config.toml
num_hidden_layers = 13
hidden_size = 512
num_attention_heads = 8
num_key_value_heads = 8
head_dim = 64
intermediate_size = 2048
vocab_size = 32062
hidden_act = "gelu"
norm = "layernorm"
norm_place = "pre"
norm_eps = 1e-05
positions = "rope"
rope_theta = 10000.0
rope_fraction = 0.25
qk_norm = false
attn_scale = 0.125
bias = "all"
tie_word_embeddings = false
parallel_block = true
extras = ["capped logits"]
init = "uniform"
init_std_qkv = 0.02
init_std_o = 0.0
init_std_up = 0.02
init_std_down = 0.0
optimizer = "adamw"
learning_rate = 0.000998
lr_mult_qkv = 0.7
lr_mult_o = 1.47
beta1 = 0.95
beta2 = 0.99
lr_head = 0.00873
warmup_steps = 533
schedule = "wsd"
decay_fraction = 1.0
decay_shape = "sqrt"
final_lr_fraction = 0.1
batch_tokens = 262144
max_seq_len = 2048
doc_mask = true
train_tokens = 1432000000
max_steps = 5463
dataset = "wikipedia_en"
MLP neurons of a small language model. Each row is named by its layer, matrix (up: input weights) and neuron, and shows model dimensions 250-313. Each number is 200 + 20 x the weight over its row's rms, rounded and kept within 0 to 999.
A block is one neuron, or neurons of one layer that tend to fire together. After each block is what it responds to, as a language model described it from the Wikipedia text at the highest values.

L10.up74,206,215,205,183,193,179,241,204,196,166,206,188,220,241,193,193,222,167,184,218,219,189,204,187,212,176,184,212,202,218,206,190,192,183,201,231,255,161,173,191,208,231,155,188,187,213,206,225,177,247,188,193,181,191,166,209,208,233,190,190,201,197,207,216
L10.up432,187,199,174,198,198,228,209,181,224,207,192,161,235,206,176,168,186,202,175,212,168,208,195,182,242,237,207,205,192,174,221,200,173,214,216,212,199,225,164,162,196,224,193,150,163,177,208,206,212,252,222,214,192,191,153,196,229,213,198,211,206,215,193,215
L10.up453,187,214,162,192,227,215,243,182,198,196,188,200,223,245,204,187,241,169,209,173,204,162,204,213,206,168,207,228,219,218,221,198,193,161,184,225,213,207,191,216,191,222,212,215,176,173,207,200,208,199,206,206,162,176,197,181,210,218,219,177,202,191,221,194
L10.up608,205,203,181,175,207,226,203,229,204,217,188,187,176,219,193,175,198,200,175,195,239,234,184,185,229,189,182,182,221,168,193,198,201,171,269,164,191,234,167,177,184,207,188,224,197,188,197,183,236,166,200,160,208,182,194,188,182,191,202,242,217,202,200,170
L10.up616,184,212,196,213,189,179,209,203,221,190,209,189,202,187,181,211,153,224,184,164,203,213,184,196,211,216,196,215,199,225,218,184,179,213,189,149,226,190,193,175,183,184,194,225,196,201,192,194,210,165,177,189,209,191,184,225,204,217,250,198,191,207,210,222
L10.up1034,206,203,183,200,184,231,270,193,170,210,213,221,194,248,222,201,202,198,205,211,200,220,183,209,216,221,183,182,180,184,224,177,211,211,193,174,261,230,169,177,193,218,267,191,180,217,208,180,224,179,205,176,196,201,175,174,221,215,190,202,224,219,212,201
L10.up1200,220,163,261,183,232,227,188,205,225,225,203,165,214,167,196,171,218,225,199,211,216,201,192,208,213,167,178,208,190,199,233,193,192,245,212,160,232,210,162,211,223,213,212,212,208,221,189,232,178,196,197,190,186,215,159,222,227,191,162,187,217,214,208,190
L10.up1249,202,192,199,170,204,220,187,213,206,203,193,183,180,249,213,233,224,200,183,184,211,168,192,191,245,202,210,189,180,218,196,216,197,185,202,172,178,201,177,212,197,229,196,211,158,200,188,204,210,218,235,195,226,176,153,230,178,209,181,189,176,216,189,210
L10.up1362,207,223,191,214,188,181,227,215,164,190,167,203,198,208,241,186,170,188,220,198,255,209,199,209,200,226,188,211,171,188,233,202,212,196,220,159,203,207,222,171,189,189,195,208,212,182,199,190,191,195,204,153,223,243,188,218,197,216,214,192,185,213,209,211
L10.up1382,215,231,195,188,170,223,226,189,240,201,190,196,208,225,199,190,206,202,201,190,214,191,188,214,248,200,182,231,200,196,237,175,203,218,202,183,229,199,210,191,200,168,209,200,152,227,206,237,193,210,200,163,181,202,208,231,171,213,223,207,209,184,186,217
L10.up1438,207,230,178,193,218,176,194,221,204,190,195,158,208,209,218,153,201,219,185,216,179,208,211,170,211,252,224,188,228,207,195,209,207,205,196,240,247,201,167,161,199,198,192,216,203,184,211,226,193,206,234,167,221,181,187,198,201,187,229,183,224,229,163,214
L10.up1495,187,219,175,208,192,238,203,198,208,198,197,175,214,214,229,220,215,237,188,199,201,191,207,224,225,251,209,185,226,206,204,209,183,211,198,196,222,214,173,188,207,211,166,169,216,218,178,197,191,217,186,160,211,189,209,226,187,225,203,221,205,187,204,184
L10.up1785,218,211,198,177,186,226,207,216,218,184,211,187,183,199,169,230,228,178,209,192,203,221,208,187,202,201,195,186,184,217,210,205,204,197,176,204,196,216,191,178,181,214,215,196,178,215,205,191,202,203,169,197,193,185,161,205,197,179,207,190,208,215,204,209
L10.up1807,178,214,213,192,195,183,252,177,225,203,185,169,190,187,186,202,171,190,198,212,218,214,201,198,193,184,177,215,197,210,248,166,209,214,229,179,205,219,173,197,186,220,214,176,214,185,172,157,204,160,199,194,219,197,177,183,199,190,213,181,231,182,186,207
L10.up1938,182,166,197,167,234,195,217,191,235,172,189,174,208,206,181,142,189,216,186,184,197,201,183,170,169,222,199,199,182,170,226,177,182,209,190,201,223,204,187,181,176,199,210,181,143,226,215,200,200,217,206,198,196,183,162,192,196,157,215,210,211,191,231,188
L10.up1945,202,213,209,206,178,207,215,177,178,205,202,169,209,201,197,163,195,182,191,183,204,194,195,179,230,232,218,188,193,202,221,185,189,204,225,176,224,217,190,187,216,216,215,154,163,202,206,183,172,186,215,223,187,200,182,179,230,197,217,226,230,192,216,205
Responds to: Opening quote or parenthesis

L4.up1066,196,179,179,181,209,218,208,185,187,210,204,221,198,177,206,175,171,192,207,208,183,154,209,168,221,210,191,173,227,206,183,180,186,183,221,224,218,221,218,194,191,189,186,217,179,205,203,246,181,210,196,196,183,196,188,224,203,217,181,202,186,229,201,183
Responds to: Predictable phrase completions

L10.up246,230,199,200,220,151,191,212,189,246,184,165,189,179,237,185,190,152,218,182,175,189,204,213,203,185,217,200,213,202,197,197,205,220,228,206,225,191,197,223,180,187,208,216,174,188,228,193,222,201,219,194,194,227,188,148,181,183,181,178,261,225,214,190,220
L10.up403,226,232,228,147,184,212,170,207,179,211,198,176,184,210,163,163,208,198,200,174,213,210,167,170,203,213,207,200,176,157,187,214,190,201,191,201,177,203,205,206,217,218,190,201,189,191,194,210,201,185,195,187,200,207,207,199,217,219,141,225,187,192,168,212
L10.up775,202,190,199,196,204,197,218,194,187,210,219,193,227,196,183,165,189,195,197,179,192,206,183,252,175,237,197,185,187,233,158,173,209,236,174,175,166,202,201,201,190,220,207,206,202,200,203,192,219,187,216,215,175,165,190,217,213,213,205,237,197,236,201,206
L10.up786,207,186,193,185,209,201,222,219,221,256,201,204,198,218,213,238,185,199,194,177,195,213,186,254,190,204,231,188,183,194,185,202,180,187,205,189,221,217,211,180,186,218,225,176,222,206,191,209,195,186,207,175,186,225,185,239,207,179,181,231,256,208,212,194
L10.up842,217,184,182,194,228,189,210,170,189,197,205,225,246,214,204,172,191,201,160,197,219,201,208,236,217,216,193,204,194,175,190,209,200,182,224,216,179,206,190,176,206,240,238,195,203,224,185,220,221,199,203,209,222,195,182,204,191,222,172,176,178,207,187,203
L10.up991,192,207,195,181,214,181,242,184,241,235,208,192,228,228,170,207,216,184,184,175,234,182,228,180,175,173,160,175,180,197,228,156,190,173,228,215,202,225,175,191,190,224,202,212,191,210,191,202,188,193,195,208,167,205,183,221,210,201,229,236,206,186,217,239
L10.up1183,175,199,230,215,207,178,250,166,201,195,202,217,186,139,206,201,185,179,193,171,185,203,192,207,201,190,211,179,168,202,227,227,179,223,246,199,223,236,238,186,230,185,200,182,236,188,169,182,225,210,186,229,212,196,224,199,170,184,165,204,210,209,175,251
L10.up1251,209,205,219,210,221,207,174,201,237,177,192,197,194,189,153,165,203,176,194,218,200,203,148,188,210,215,199,222,198,181,150,181,181,223,216,219,251,176,217,165,182,179,201,209,223,177,194,187,194,176,230,169,192,195,203,192,176,194,216,226,234,223,205,200
L10.up1256,196,195,202,149,182,173,197,205,206,211,192,170,191,224,196,199,193,196,187,208,193,219,198,187,217,166,217,235,178,185,155,184,188,167,177,201,202,172,203,214,190,230,214,212,206,152,205,197,195,209,187,215,196,205,191,202,235,196,200,205,252,272,238,192
L10.up1405,198,224,180,220,233,197,240,210,192,199,230,190,196,216,163,199,186,228,224,199,220,212,185,224,186,235,220,202,204,197,229,225,184,169,210,167,180,218,224,184,180,178,221,210,212,217,177,216,233,190,186,171,179,184,225,195,217,189,212,209,202,185,226,205
L10.up1587,203,200,203,202,190,172,214,198,206,211,187,214,212,202,196,200,197,200,206,229,239,195,202,210,250,200,208,207,175,247,225,188,206,215,220,226,213,196,213,210,201,202,233,189,220,206,161,235,232,193,195,197,173,181,188,209,236,214,213,170,202,218,171,225
L10.up1645,224,172,161,197,174,168,197,170,208,215,197,178,178,237,184,188,202,218,195,190,212,191,181,243,194,200,221,179,229,213,191,221,205,216,215,194,218,190,187,177,216,201,238,210,229,226,207,200,199,212,228,219,181,206,178,207,219,185,192,206,245,232,213,192
L10.up1712,227,224,174,230,209,211,233,168,200,177,196,218,210,192,226,201,177,198,204,213,195,192,221,192,215,208,200,173,213,221,199,216,217,196,205,232,177,194,205,200,206,201,189,189,204,191,198,217,214,184,254,193,179,186,191,196,228,193,183,237,201,233,231,208
L10.up1760,216,179,232,218,182,194,180,232,182,204,156,198,193,180,214,190,176,214,214,197,166,178,231,206,169,194,213,207,190,208,225,178,171,208,228,209,184,192,241,197,186,198,208,196,199,179,202,203,202,159,239,223,224,195,233,213,207,189,222,230,213,190,200,218
L10.up1954,213,197,207,169,214,189,178,203,183,217,208,175,235,203,183,202,195,163,162,233,178,231,209,224,203,203,204,218,188,208,182,177,207,208,231,214,175,228,213,195,191,181,237,196,236,171,185,199,195,168,179,192,192,214,199,224,266,168,199,193,241,211,194,201
L10.up1997,201,192,199,220,206,210,186,207,197,201,211,171,194,184,236,203,201,202,191,210,186,212,185,216,232,189,218,229,179,246,184,222,209,184,192,151,186,215,182,217,190,178,181,223,206,229,209,192,188,244,186,193,209,200,189,167,227,208,203,238,170,198,221,166
Responds to: Numeric range and date anticipation

L4.up1048,195,208,177,208,218,148,236,195,226,216,193,202,202,226,179,138,199,199,210,183,169,194,188,184,182,194,212,220,213,178,182,173,186,234,196,233,203,198,184,185,221,191,191,183,190,185,173,225,210,177,186,199,213,211,200,190,184,201,177,195,203,231,192,197
Responds to: Personal name pieces

L10.up62,198,225,204,195,197,204,172,202,223,193,177,204,177,203,220,215,177,183,191,224,171,202,185,218,198,194,164,215,175,179,195,209,263,158,207,179,209,216,198,228,206,208,194,213,187,158,185,187,191,226,227,183,201,192,192,197,240,204,190,216,220,249,216,167
L10.up498,173,199,199,195,215,208,191,203,224,205,169,205,200,211,208,201,192,192,201,209,198,175,177,217,241,183,198,228,207,203,185,154,228,201,243,170,228,203,189,189,195,231,216,205,211,201,187,197,200,227,218,217,155,201,189,217,220,201,190,202,217,201,229,174
L10.up508,204,206,200,204,176,205,207,228,191,219,179,193,212,192,212,179,203,196,197,214,222,215,198,212,226,221,230,180,157,202,193,188,204,212,184,186,196,232,169,197,207,192,249,222,178,174,179,224,217,198,211,189,228,206,177,224,192,204,229,239,190,228,218,196
L10.up596,220,185,183,200,197,201,170,208,186,186,231,224,173,196,213,208,187,186,171,176,206,217,198,207,228,175,186,207,193,175,164,200,225,219,190,209,183,204,215,167,215,167,221,211,185,206,187,192,224,233,221,225,202,192,192,182,195,213,207,215,225,240,189,194
L10.up627,191,193,184,173,176,179,154,209,169,200,204,201,189,157,202,193,165,185,196,191,214,172,183,182,209,199,204,208,204,186,190,184,227,196,181,188,200,224,218,206,238,217,172,188,192,177,166,183,221,206,163,204,223,181,186,213,228,173,171,211,239,201,180,196
L10.up959,222,235,169,208,214,207,180,210,213,211,181,204,211,165,236,225,190,197,177,194,210,217,168,201,215,192,217,212,199,211,163,177,212,184,252,182,168,202,205,206,231,214,197,188,199,180,214,223,239,198,200,170,215,164,185,211,212,163,181,238,211,220,177,221
L10.up981,222,218,201,205,183,190,188,206,201,220,149,183,222,196,190,169,202,209,194,198,202,198,179,192,220,210,204,216,190,203,196,173,236,182,236,200,198,204,200,189,206,217,207,202,217,193,174,206,224,213,235,197,208,161,166,202,214,196,197,196,223,200,250,191
L10.up1000,226,187,204,183,203,208,202,168,198,192,186,210,170,185,214,163,159,185,211,186,217,199,165,221,199,187,198,204,202,189,200,176,222,194,192,197,203,209,188,166,201,208,144,190,208,207,210,208,174,173,197,219,199,177,165,195,201,185,172,204,207,224,224,194
L10.up1163,179,209,219,171,176,200,213,201,226,219,182,188,237,218,192,158,196,175,182,194,189,196,182,199,235,223,212,204,198,171,220,167,210,215,243,175,186,195,195,197,248,194,207,204,201,190,215,209,212,227,203,169,189,199,190,203,243,169,193,212,217,208,217,187
L10.up1363,197,205,167,176,183,219,167,176,207,216,186,177,191,215,201,177,217,174,194,192,209,206,188,203,216,164,200,195,188,201,171,197,224,226,210,216,207,182,224,231,223,197,225,195,217,170,205,205,190,181,200,200,190,206,202,187,206,177,173,223,203,223,241,194
L10.up1538,172,229,196,167,216,206,191,180,221,219,186,198,217,200,232,227,202,203,216,172,188,190,214,198,186,224,215,191,178,211,216,223,192,203,228,181,188,199,209,147,220,229,208,214,171,189,219,227,219,212,206,212,191,232,182,177,212,212,166,235,223,203,216,201
L10.up1755,209,185,220,181,180,186,224,218,193,205,174,165,187,214,214,178,179,184,197,205,213,166,192,198,224,179,184,197,203,186,185,185,247,216,218,204,209,210,203,185,219,212,187,156,215,180,195,248,190,214,184,207,194,196,200,190,194,156,192,228,235,241,220,233
L10.up1813,224,210,216,190,199,210,183,183,179,203,159,193,185,168,199,175,198,204,226,196,203,206,202,226,224,192,194,216,164,200,213,222,191,195,163,214,190,215,202,186,190,198,201,190,199,174,179,212,209,186,215,222,199,222,197,176,216,188,222,194,208,195,185,172
L10.up1915,160,198,184,194,185,183,192,174,230,195,174,212,193,204,207,192,202,195,213,186,174,196,150,178,237,189,196,209,220,198,194,177,223,173,221,206,197,204,155,178,182,198,223,209,192,206,196,199,192,221,235,210,191,193,192,204,207,175,201,219,222,207,211,189
L10.up1918,190,193,208,190,169,201,157,186,192,191,197,206,222,220,214,183,194,207,212,188,213,192,199,225,190,200,203,201,176,200,176,216,198,227,226,173,199,193,232,181,231,203,179,192,171,203,197,208,215,227,205,209,189,178,228,189,207,177,190,232,225,226,184,189
L10.up1925,183,210,189,186,197,212,169,182,216,198,225,205,189,227,191,225,199,180,231,190,234,194,203,179,240,222,235,213,191,219,163,231,227,190,204,182,169,189,200,213,212,231,223,175,190,184,201,191,200,198,193,199,191,212,166,188,199,182,173,188,212,200,218,188
Responds to: First names in person names

L5.up252,182,195,185,182,179,182,215,164,219,200,178,200,203,190,217,228,166,165,153,170,210,177,158,193,227,207,176,201,161,190,167,173,184,219,181,198,201,188,210,200,235,217,193,173,195,171,193,193,227,185,199,197,192,220,238,170,191,219,218,194,231,180,222,191
L5.up1236,221,225,187,211,178,175,209,207,200,217,186,161,182,171,230,158,216,211,227,188,215,216,191,210,190,228,195,213,193,215,209,163,200,230,188,180,209,172,237,208,184,207,190,169,161,215,191,242,247,197,226,147,211,189,212,180,232,185,194,201,237,224,192,185
L5.up1592,192,206,193,193,217,199,214,201,178,195,191,222,209,178,203,183,215,202,198,180,184,203,217,216,214,151,187,216,158,172,174,152,180,206,239,182,188,228,236,203,185,217,161,172,179,188,171,188,233,180,207,197,183,214,216,207,208,195,191,213,255,219,179,217
L5.up1729,219,165,184,220,165,163,164,227,192,206,182,172,209,206,190,216,204,233,203,199,166,205,194,179,195,170,207,207,232,195,207,198,210,219,192,208,224,194,198,212,217,184,212,180,189,165,167,188,232,202,201,211,194,188,200,213,187,190,184,195,202,203,229,200
Responds to: Personal-name initial periods

L10.up144,197,201,185,240,202,231,191,180,229,191,187,187,228,235,220,167,212,192,201,188,180,221,189,191,183,232,200,179,200,234,203,185,199,183,193,172,218,223,182,204,196,244,208,192,191,205,181,207,184,218,209,211,213,198,151,179,200,219,201,184,177,215,236,186
L10.up285,222,180,223,189,230,211,197,211,183,204,188,159,199,209,202,200,208,200,211,228,187,196,204,223,173,187,221,191,194,245,221,223,204,228,197,185,225,205,209,219,189,215,173,181,225,207,200,210,180,216,194,220,228,215,166,207,223,205,194,185,161,191,238,205
L10.up319,208,203,175,219,178,181,216,226,228,186,180,207,222,254,189,202,196,203,186,180,171,231,214,243,229,225,219,214,187,220,227,199,207,213,194,163,170,188,202,183,208,216,198,231,192,201,210,203,224,189,214,208,167,168,152,224,226,235,241,189,185,200,193,186
L10.up486,206,163,199,225,174,220,192,220,189,199,186,173,163,179,206,165,182,222,198,219,217,216,190,210,235,241,215,195,202,209,202,206,215,238,172,190,233,197,177,153,245,232,204,213,209,234,153,201,182,176,190,208,219,211,151,202,203,178,219,211,157,180,183,210
L10.up492,184,164,226,202,186,202,200,213,213,187,202,196,181,244,186,243,210,215,196,204,222,198,229,231,177,184,216,211,191,227,197,162,176,203,218,163,211,192,189,162,214,230,197,221,221,205,203,225,224,204,206,200,192,174,173,207,194,223,202,204,183,188,247,184
L10.up560,228,199,248,207,188,234,208,210,215,206,198,183,200,202,194,195,198,230,197,212,197,215,183,214,219,210,214,186,192,172,225,195,184,217,210,231,194,181,199,193,212,239,189,203,199,229,159,171,218,208,213,195,178,156,162,190,207,155,209,215,200,196,195,202
L10.up765,212,160,219,196,212,219,211,226,239,203,220,187,240,218,214,204,219,236,193,177,182,198,199,203,243,231,205,197,195,228,216,182,224,199,173,189,204,206,152,186,226,193,214,203,189,233,183,182,172,178,179,189,196,217,155,186,212,186,224,219,225,188,237,174
L10.up828,189,203,211,195,222,197,215,192,240,187,165,221,219,202,157,217,241,229,233,209,163,184,186,197,222,214,228,183,211,217,241,189,189,178,201,192,188,203,221,197,200,194,190,180,195,219,186,198,185,221,170,226,195,203,197,193,214,194,206,198,200,184,257,212
L10.up1051,187,216,234,183,187,205,230,218,203,173,196,186,202,202,212,199,190,216,186,218,216,195,211,221,206,204,208,203,192,213,242,193,186,203,204,166,212,194,191,185,215,168,178,201,223,207,194,199,197,217,164,206,182,199,180,195,210,194,235,211,201,202,229,223
L10.up1111,193,198,255,175,204,197,234,184,223,204,176,175,186,199,188,212,210,240,188,167,202,193,199,186,198,250,210,215,169,210,228,176,194,225,202,198,233,169,204,185,217,195,202,200,184,211,219,184,215,212,204,157,179,195,188,184,199,184,227,216,238,156,222,182
L10.up1190,188,168,219,205,217,228,223,183,194,184,216,186,188,249,182,161,226,192,190,200,167,181,173,154,190,201,190,197,200,189,188,183,183,211,222,174,210,171,180,192,201,167,187,168,185,194,219,191,206,206,191,187,179,197,141,209,167,221,198,235,184,187,206,212
L10.up1689,197,188,242,189,206,211,234,230,223,192,252,173,207,240,197,211,227,223,197,189,200,208,172,252,212,207,212,213,185,222,217,191,173,206,188,165,216,170,159,176,216,212,216,162,188,209,200,174,184,158,187,214,192,186,158,186,204,186,212,209,195,199,226,189
L10.up1709,221,221,219,183,220,215,196,183,195,212,211,167,227,225,197,179,220,188,184,179,212,201,185,209,168,185,230,203,189,247,219,217,184,203,188,199,231,188,162,181,199,223,204,212,192,199,200,174,167,187,210,201,197,172,186,187,200,214,241,217,185,186,228,188
L10.up1811,232,173,177,149,183,213,203,223,204,207,177,206,195,201,201,231,209,253,227,167,191,207,207,222,198,247,203,187,180,241,192,222,191,192,218,208,198,216,186,190,201,179,228,238,175,209,208,217,197,203,226,155,197,141,176,180,207,181,232,194,224,172,223,177
L10.up1867,202,167,235,209,185,208,206,223,207,201,196,205,208,176,193,183,194,256,221,167,169,183,219,228,209,194,231,225,218,203,202,206,199,204,208,174,207,198,173,208,185,208,172,165,183,204,189,204,210,191,212,209,185,206,181,167,204,204,222,182,195,183,204,163
L10.up2022,231,171,231,177,212,231,227,214,222,177,186,190,191,182,204,193,203,187,204,191,164,236,208,190,202,254,210,177,197,209,190,219,184,226,213,257,197,185,210,165,226,224,232,227,200,238,195,184,213,227,183,204,214,170,163,204,215,208,230,194,180,196,237,200
Responds to: Noun-phrase modifiers before heads

L4.up1515,211,160,220,175,200,232,195,198,214,207,221,204,244,233,199,165,174,223,206,209,174,216,220,228,233,208,185,209,191,182,203,159,164,214,199,189,199,168,192,202,202,180,220,189,174,207,193,215,196,208,201,181,153,216,168,207,225,205,242,176,197,192,209,195
Responds to: Phrase-final tokens before breaks

L5.up1033,194,219,207,172,209,211,186,198,197,141,158,203,188,210,183,205,220,209,213,203,205,177,189,237,204,223,178,223,191,237,184,187,175,222,172,205,176,202,203,186,195,234,205,172,203,183,195,188,202,207,197,181,174,188,178,170,198,195,201,192,150,221,199,169
L5.up1130,187,193,214,201,196,219,223,211,233,239,177,214,199,201,227,165,149,183,200,178,223,197,167,201,206,203,222,194,188,174,185,167,196,195,192,192,232,230,194,181,232,195,182,201,197,201,200,224,190,219,193,180,219,194,203,180,209,183,205,236,210,229,208,199
L5.up1174,212,219,192,205,179,189,242,187,196,218,185,199,212,200,216,200,194,197,169,202,186,205,199,219,227,211,202,205,191,201,202,158,217,196,221,198,236,199,180,213,204,229,184,195,202,180,197,204,222,212,206,187,197,182,173,198,188,198,211,198,201,212,226,193
L5.up1301,185,218,264,210,217,226,209,189,196,175,205,181,190,191,192,203,191,191,225,225,207,238,195,214,214,224,212,237,197,231,223,181,214,235,214,153,249,193,226,175,199,225,213,194,213,214,196,227,203,189,190,212,172,196,195,207,225,164,194,233,215,199,208,191
Responds to: Clause-ending punctuation mid-sentence

L4.up668,179,188,190,161,179,204,195,222,210,185,231,144,207,192,203,183,226,225,177,216,201,200,198,230,201,226,215,207,195,219,234,159,188,254,200,213,218,193,156,167,185,181,181,196,173,226,199,181,197,226,178,229,198,225,158,202,221,186,202,200,205,193,223,175
Responds to: Adjective word endings

L5.up259,211,179,186,156,218,208,204,180,187,194,201,237,219,180,211,211,223,205,222,201,183,237,215,215,204,186,211,186,217,236,189,188,179,203,227,166,218,227,175,183,185,219,184,190,237,200,188,214,227,189,193,177,205,170,226,199,225,213,192,210,227,191,214,200
L5.up485,204,178,201,170,201,179,203,188,191,207,236,176,200,180,190,181,197,206,202,213,218,200,228,187,176,218,225,210,239,235,193,195,211,214,222,208,208,215,195,181,188,223,165,218,214,177,176,194,210,214,184,202,203,210,188,217,202,205,197,204,224,193,213,209
L5.up1135,220,185,235,191,219,184,200,172,199,208,218,212,193,184,225,216,222,190,240,179,210,179,185,209,198,190,194,205,208,231,236,193,205,216,200,189,170,195,189,201,168,267,206,179,221,211,194,182,192,225,205,190,205,200,198,204,191,203,196,219,190,209,203,182
L5.up1521,205,220,202,192,171,167,201,219,199,214,204,225,185,178,237,179,218,220,193,228,227,209,193,235,231,238,189,197,175,244,191,211,185,204,179,180,203,210,220,208,205,222,185,207,225,178,164,224,186,163,194,211,209,182,174,184,195,188,190,197,223,202,203,225
Responds to: Word-start subword fragments